{
  "num_hidden_layers": 15,
  "hidden_size": 160,
  "num_attention_heads": 2,
  "num_key_value_heads": 2,
  "head_dim": 64,
  "intermediate_size": 448,
  "vocab_size": 761,
  "hidden_act": "swiglu",
  "norm": "layernorm",
  "norm_place": "pre",
  "norm_eps": 1e-05,
  "positions": "rope",
  "rope_theta": 10000.0,
  "rope_fraction": 1.0,
  "qk_norm": true,
  "attn_scale": 0.196,
  "bias": "none",
  "tie_word_embeddings": false,
  "parallel_block": false,
  "init": "normal",
  "init_std_qkv": 0.0395,
  "init_std_o": 0.00807,
  "init_std_up": 0.0395,
  "init_std_down": 0.00431,
  "optimizer": "muon",
  "learning_rate": 0.00379,
  "lr_mult_o": 3.0,
  "lr_mult_down": 2.0,
  "beta1": 0.93,
  "lr_head": 0.00979,
  "max_grad_norm": 0.5,
  "warmup_steps": 126,
  "schedule": "wsd",
  "decay_fraction": 0.832,
  "decay_shape": "sqrt",
  "final_lr_fraction": 0.1,
  "batch_tokens": 65536,
  "max_seq_len": 1024,
  "doc_mask": false,
  "z_loss": 1e-05,
  "train_tokens": 359000000,
  "max_steps": 5478,
  "dataset": "wikipedia_en"
}
MLP neurons of a small language model. Each row is named by its layer, matrix (down: output weights) and neuron, and shows model dimensions 32-159. Each number is 500 + 50 x the weight over its row's rms, rounded and kept within 0 to 999. Numbers have three digits each. A neuron's up and down rows have the sign that makes its largest values positive.
After each neuron's rows, "fires before" lists the tokens most often just after its 100 highest values on Wikipedia text that the model never trained on. A number after a token or word is its count.

L7.down223:533496548498522466552517456505481480546450452532513508515518565473415564565472472517478500431568527461463532460481425540420494572447498530477503517491506425510449437477465448591391433524472464543558453578500482551480563439461519487468494569511534482438523524465434545511515557513527503538526540492520522467511495493569422538518490542614423472467603517520452483491481448458537423554416
fires before: "ed" 21, "m" 12, "e" 7, "ing" 7, "hed" 7, "ation" 5

L7.down215:447416524604497505493542541469517576452541492460645618472522494522464526507490536519513517546542556537523464516507518497392432395463472495466498489426382573479608586402518540474485408521533470555501606473507604600518428420471521518414475495498446493413518500488564561443462502537442542471523483533522442484486541488513506504507527457490508527550569399457483539517477483580549480490479
fires before: "an" 19, "p" 10, "ing" 10, "al" 9, "t" 8, " " 8

L10.down259:569483466462538605418507499494549510582472556474477403451466429526481482466506370510593529515477401533549481475557446434586480515441548489505546503548465543454569475465475494449538620516477507492445511474493500450475491501424450504502498494504553400440594531577588450578502473556491486484505467554461596422601501450484447527549473576442512487561566458494535344495521479503558483502554
fires before: "ies" 22, "ent" 20, "ical" 7, "is" 6, "ions" 6, "ion" 5

L12.down199:486491566468532507518540418527496507462500508422394402446439484459552490547413494446454519592496540481443623608496503493513561483474536460493509540486518452502600483588528543479520381445499480531528499468512494442533424585516526481501590485501415471499527553569488508612372479534490519493538434484477530552457538519498567470555393553354488475474439536453472481466482579506505467536513
fires before: " The" 14, "\n\n" 10, " H" 9, " He" 7, " In" 7, " S" 5

L12.down331:532503571500488475451573412564439445538428521529473519515404548544561523403562507449531462568496522523487435543464531514488541451521498501438473485552478420481479463411466386508545424551413536547498529528495470575388424544509529502500477554508473485491535503495468501497472519560407512488378524501511541433512461487497559519467501573525538477574540475488467483551429489509642563473467
fires before: "8" 17, "9" 13, "6" 8, "5" 8, "7" 8, "|" 5

L4.down209:541501543539458568529443543589530472519575542553536514481490493540455509525549472452443402482480515487482500508582506378469534594498441552498471408341454461432482443589459457443539474564478509482590411518553525508440475396418569433536519482559519508531544539572485482519417445474537505564501492493487430446473502507544527619447564468549459476512582538475413454523486483523603531519471
fires before: "t" 43, "ric" 17, "le" 4, "ence" 4

L10.down326:446455530509509497437543460502451591491528533449427480482546549492458445596399455481525551576465444561501538522484493454621531511551499511542516560501552475472530499574497496580538460415574455531540516499543472438488458500513496430507552559499481513537569499564491548477370545429494464436468540513566388508496520617476430440479474523436502507481470433382530535490493508426517371505539
fires before: " He" 28, " S" 12, " A" 10, " In" 10, " F" 6, " The" 5

L10.down133:508517530527552534412481439512521497524447504476515560388443551526509567507461518603528603555381542540445512467455521559543554575588516470505522481458432424574512443463479567499534464522527478467485564527443517477523526534545539387499566492429495488481512619510494493471491530368504510545510524521488442581417515548525518523527492559503478469457446478628489435390513465378497504514447
fires before: "ember" 26, "e" 12, "is" 8, "id" 8, "s" 5

L3.down429:473477502546565538538541500436513491576410434505552507479495473437470421477500484483538468429538463460609535536427481461494506468531483538420500478504496433471548564403530430457360394533529500478642538550613515559548558523532569450476549478434465459450522508508561480431447449471528505504551527530519547539516499544491393535580512529578495543492463584469452432479461560559570495554454
fires before: "we" 25, "c" 12, "ed" 10, "m" 9, "p" 6, "th" 4

L12.down416:573549469501461458476462538480410523476549531531468508478492464525448476520597604541460519540504437449411448537470467569411498525615518504483490499519466489490523531491549461550413411512382487480445546607464444518569493512543575568496449610493479552460443497446459546404474574444500480515482466543561561505516508519456524638424551541614443450424511499576488440526503515458528512579425
fires before: "ed" 59, "es" 17, "e" 6

L7.down39:391525466499539583484595476478477503518427527461362454437571486478428535529471434525406493485507548533463529442458414556500488597444527400485493456475510474490527485384414514564582500509422553476420543555499486503530519562542582508545446483613528520572445516583507506561503556438515519525439543569523584392461555563593503558560441440488510509540460482521486521469530493434473484493562
fires before: "ed" 20, "ing" 14, "her" 9, "e" 7, "ot" 5

L2.down388:539500392496549594431455509475508463553542456469484457445540536481509415557517406467502422464536540444524533540440466468542429498460475445432496456373503479509444521451563464530535487511480536536419473502530581492498514580479585428501448546512478482604462557572592513520416465599560519448461453572499501567503508513588539566528527504407585492548455522478529581452455518458503497538513
fires before: "-" 83, "N" 4

L4.down236:523531538498452560544466539572486484505536434528407494513616496438431485528453441447523534537514487435429503500506392524453505515536483395485517427505473490491558450553595482534576500519480548533461495519505451397510499564540438422488357472568520507484460495487469481600468467495464523439462532470489545473504463534545506487529605485480424556493395488531662492544510566631608559498540
fires before: "er" 18, "ing" 9, "al" 7, "ab" 6, "y" 6, "ed" 6

L2.down382:566467608435482518427510404502493542475486542500478427495534459433507396475511576441523481496654596530567577615543534521495497382500493470425514549524591451441528504439451475580547488545506515486543492577480446497360480496554544438544421487574487511594497507363495486456522589550422457497411461418513476490454475509484583510528562488468502498511508529423564460538465545475514463552447
fires before: " \"" 25, "4" 8, " |" 7, "6" 6, " of" 6, "9" 5

L4.down55:382516466488494534488446522509504499536602535362486488538416399547558492447448536474475556464573428446473515503489496502485523579624531465551473495454504592501452432524474508477420584585434502380489526489561511463442484524482541477465449451524600516606473515495457410498434463533479551499598608466503532517514511481513579471506508440502576531488443520485511508513488488501440419552472
fires before: "g" 12, "m" 10, "\n" 10, "s" 8, "d" 5, "f" 5

L2.down0:611568454533495453476529393502410466524528511386482476537493413603432497526528516556509531489444510485569451470543524494558509475538540491545499476526425490443523443529519458457594387561445458602553505488503513459472395584486474509450546396541437493468584504549495535532576508473453462509456445504495502547558446500518524452466498515504558492531590516541483611598469541482490557469567
fires before: "ember" 31, "il" 10, "im" 9, " |" 8, "is" 8, "in" 5

L3.down368:495512494508476554503539503512480558454456511490503411508556556581490560499427404484584513566482503531551479472498480562499449483554549489437418542416544528394540471506475433496459392476500490613449449451489353524506441488560531560511526516531588498481523484535556492509497501544597480466512550589595480475415565459511511464473421562479535405459460545399555652556507405543492526460528
fires before: "d" 17, "f" 13, "g" 11, "v" 8, "b" 7, "p" 7

L2.down445:431505421521407486511571495577555535453467540420525489516441470507519496423449456487466510464509526497505470559541479462555450361661558504508469414518494461435526522551477500504486441465521455508461409532581512532588457332534501459523530507543500567466503522506556521456503480452607526466539550513510579529496526526525598419500494500523590515461509473452516561473439481539490541436379
fires before: "d" 29, "g" 16, "v" 13, "f" 8

L8.down184:488463485594548525550511520422428475527544437486528516562514511454601478439558445529502514438491483450462499549458619555548516516516463463492546507578438471529494375439494478576527491569377531503440536362546574519478449495488555357451567476417509497491417444489464450492448494371507566517474534504490498497486574483500494577544517515527515480558546511581573462488477509577484507455450
fires before: "e" 19, "is" 17, "ic" 8, "ity" 5, "ist" 4, " " 4

L3.down207:539492548492549511493510456504437475636491519555417570490564512437487485554409497510480510500523507461549542494463624461446546513520515529481426474526468505509572492425528455584556412497437578561475518463494529476509420651496465498502575535491510458506607537523483433523375512528473477590433450543537443482458521555499547475526465511489562523388407422426483530500508515507611438445483
fires before: " The" 18, " H" 9, " W" 8, " S" 6, " In" 6, " A" 6

L3.down267:546593450436516418470489528514436567392551446518460546491482498426481511474549488542570518566417512389519512466536391461532514372449612432451578535531522489510451437559493448571547532501511461438614525441568458508467501543461491452485562514476502460503480487492507426568468532473503555516529419455480506471572570503553528439555502510453452530470579565561466523537505472520580589479548
fires before: "il" 34, "in" 10, "is" 10, " |" 10

L3.down293:492555663494488477506505549493464373529516607535467494520519589521491541467466483561407550569469550389482505488476513523514518510502441503479473487555532440546359541384435474593484505483522474529467527490489463495538435542544524442463570566456510513512525514520544459425425520503533500429418476492457479512530500527529418404488469545537447473588520571544619502474505467496493476469549
fires before: "ro" 25, "ge" 14, "v" 11, "ase" 6, "n" 5, "ment" 4

L10.down384:503504466493445552533428554460399471572429446460440463517475482496434459500442383460534480500498515539514560497486451487472530599547457549448548472395493362382448533511538476553478487432453460476505488510581459560503527571531476561490540600605522516448481525514523476554552532489619520532567537527529485417562528506585414526512456469526459524542441484401457538518483567523555431535513
fires before: "ed" 22, "ation" 18, "ion" 11, "t" 6

L2.down285:497486460518485433537514454480518502607539445496534461477454612421360452529553528412537499439519469489481435533532590490452521512427549409529496509463480475457500477453584413591562439571424504523468492483513499527440559436466554478479448530557542524588478501498456402529393491547494472524512494582443441543567575585518518482468495506423542418529375501593475477478476568549531538500510
fires before: "-" 69, "|" 8, "N" 5

L10.down53:556501470457540545570538572629554531556548424581495437502550522538444540457456484510477443481495491499432522535501463442484537426545474548563417414468451501464496536410508493480474486533473450640492521455574570495472550466467530462457572460528548421387546497440443605562504455590507557569541539563533412450475553402554436550499442502530482531429564538457471509525424506465511523449521
fires before: "at" 16, "ed" 11, "ing" 7, "ation" 7, "ance" 5, " of" 5

L4.down443:592464413496530560490545489346536521547495501505500515543488460459519371524486526465490540435520520542505561475513487427453505556463502535429530468407581476504506539471492426565537579428510510479496421444567564423390387565477509508497567487551544521478449469469551526519455453593597493491570544540544534535455517596450431604465420421447542536493466511504489456478428539573480480529485
fires before: "-" 93

L12.down110:544524380447519586523471573426506471485497508504544369479558545482539522490467448510568464495485548459466565510450481527487531592476501488491441448451425507523459534492487528549499460489535536563510565538470537527517476556504522450497454527650504512423590494463475470567446452436488567519534430509557591459419472476615475578543496564495454506467518457613484527524429451575504403528527
fires before: "ely" 23, "e" 15, "ing" 9, "es" 7

L3.down142:549463487485564586514479461476555477434522467520529512564470571488387473500468479513529556525538491425518532551370577539465591489423543478457489511448533486545525673413562526537513548508539499410571504475558576524555471519488548519469510510497510481431535511472551529406467490481441473372472629520458500533503576429521495413522512465518448457357535446476502469445497581474450493520456
fires before: " " 73, "y" 5

L12.down156:496408462521459535464495460516510437446574418452469466419447533440554507494416427348521508541504508459555568473412451513458507548502637532541527410463520546474501532484536469541508498536600519473538446443549516495536615529432551470519629539492437617473530540477535520467434425583556499477449522509438484519535528483509575472525471436540560475576400491524484515504514439574468462408592
fires before: "-" 38, " " 8, "5" 5, "3" 5, "2" 5

L7.down131:516510536474559598490481499504481431545584496504469499508549449404510455526483473466432481510443517429516585495440523514490479507556542485470526494480517567462504487441573516522477456542556533419507441375511429520436392435457492552529434459465488498578543484544498572465474420530536523447602550576589486509522565515493571563485562506520486538514492583435524649492530511522466466573473
fires before: "\n" 17, " of" 14, "," 11, "s" 8, " and" 5

L12.down283:540483535453563537507561445523486438527484517505457490550469608531500537592442448528524401483501562593491492500501469468586453448455535457422434445511508464606455500550536410554430476530455506490488481521499474464440554460509463568421536550542507466555606490473450522505450452469507550497614569477488509466511584550423460464502506531511526569594489496418492544426475513469500415521459
fires before: "m" 26, " (" 12, ")" 11, "ill" 6, "in" 4, "ed" 4

L2.down75:581540483455422455593486553542483425479509480430426527411544556488468537477397573486425495481533531446513536503537612426496532478582545467608548537498507454483474512482493424560465511526524492560447491534512458473508428514471545427636504518530427465491549427537531479478458566470486520486530529496493483430552584435513492449506341454474569454437410547461594537538461542568492527399472
fires before: "f" 11, "d" 9, "b" 9, "t" 8, "g" 7, "p" 6

L2.down348:551441608448524445531376477554519505449542442450424409487513546464440546463479491468541531522513533526436575523445538538548610507568509477503530475463470574425472480523573532509576520488462459468549465580548498435463486558545444488500536541534437458451495484517417613452460510582441553469518573539446452496576619501554432492505487516491568433459587476518559540442552437584468403503506
fires before: " " 52, "p" 5

L8.down231:518424457402506526497480508532422540538540527517442507437471446516527494502514519414478491486463509589549523512468550466474529480489437477536486495468483640464452419398536517473500598595493564506471571499538460548506481453414468570478529453435489501527535478564397518481504452584438492605525571504533472472486506477440514631515488480549445444560588427402498466484468434565501521490513
fires before: "ies" 28, "ct" 11, "o" 10, "y" 7, "e" 6, "el" 6

L4.down14:469523373513541577513500522513512549452407460539404464382473492502580536447543457477519530466539474478560481480417546574517640445561538508409439576529426442507516481516493451486592501446444456447523492577573511502474481558454539508568481525485421500449517487610386435474510518473464534406439450504430469507468547591473550441544448464540513373532451505475455505449519566559451542504497
fires before: "ment" 19, "e" 16, "own" 16, "or" 7, "c" 4

L3.down215:507578490484532508386467520495578536585379517443524585464534476445506572538493508453496549471538564456537603547540524512489471523541436518535566467482584504417548477492511572575499423562431554436473497543475449564467552413495555502544453465493514466467452510526560537571502468493547383499516528504564531460443419540568497472448448568441543449528482397501456517392488502501497421473481
fires before: "t" 29, "ed" 12, " of" 9, "s" 7, "ing" 6, "ar" 5

L2.down195:514441375417557477489522582483488463524441480507562538476457497515450455514474521533417539594466536513465480575554552478491464487507620533549510536444574569463573566504553493534588461511429552494533488425543461483537485485486505458530489417503464534506490497573521510409460469492458494470489533579486437522488538511504600402497520501456622556446465370393485480407409442514417590524519
fires before: "d" 13, "g" 11, "v" 10, "t" 7, "p" 7, " of" 6

L7.down347:401513459423540557484445496521480418556513430459537585468563484520491495516507498473466426487380418508489577563490510489533456461500538456481631518468443480436545428576582373458504528585446507473572477473419466492486487456507459514597501478395520467502541586581436492520525562528396583575488516525477569439521529544422449501542583578508535479528471439446511469594423490568509468531492
fires before: "ies" 39, "y" 17, "ent" 5, "ar" 4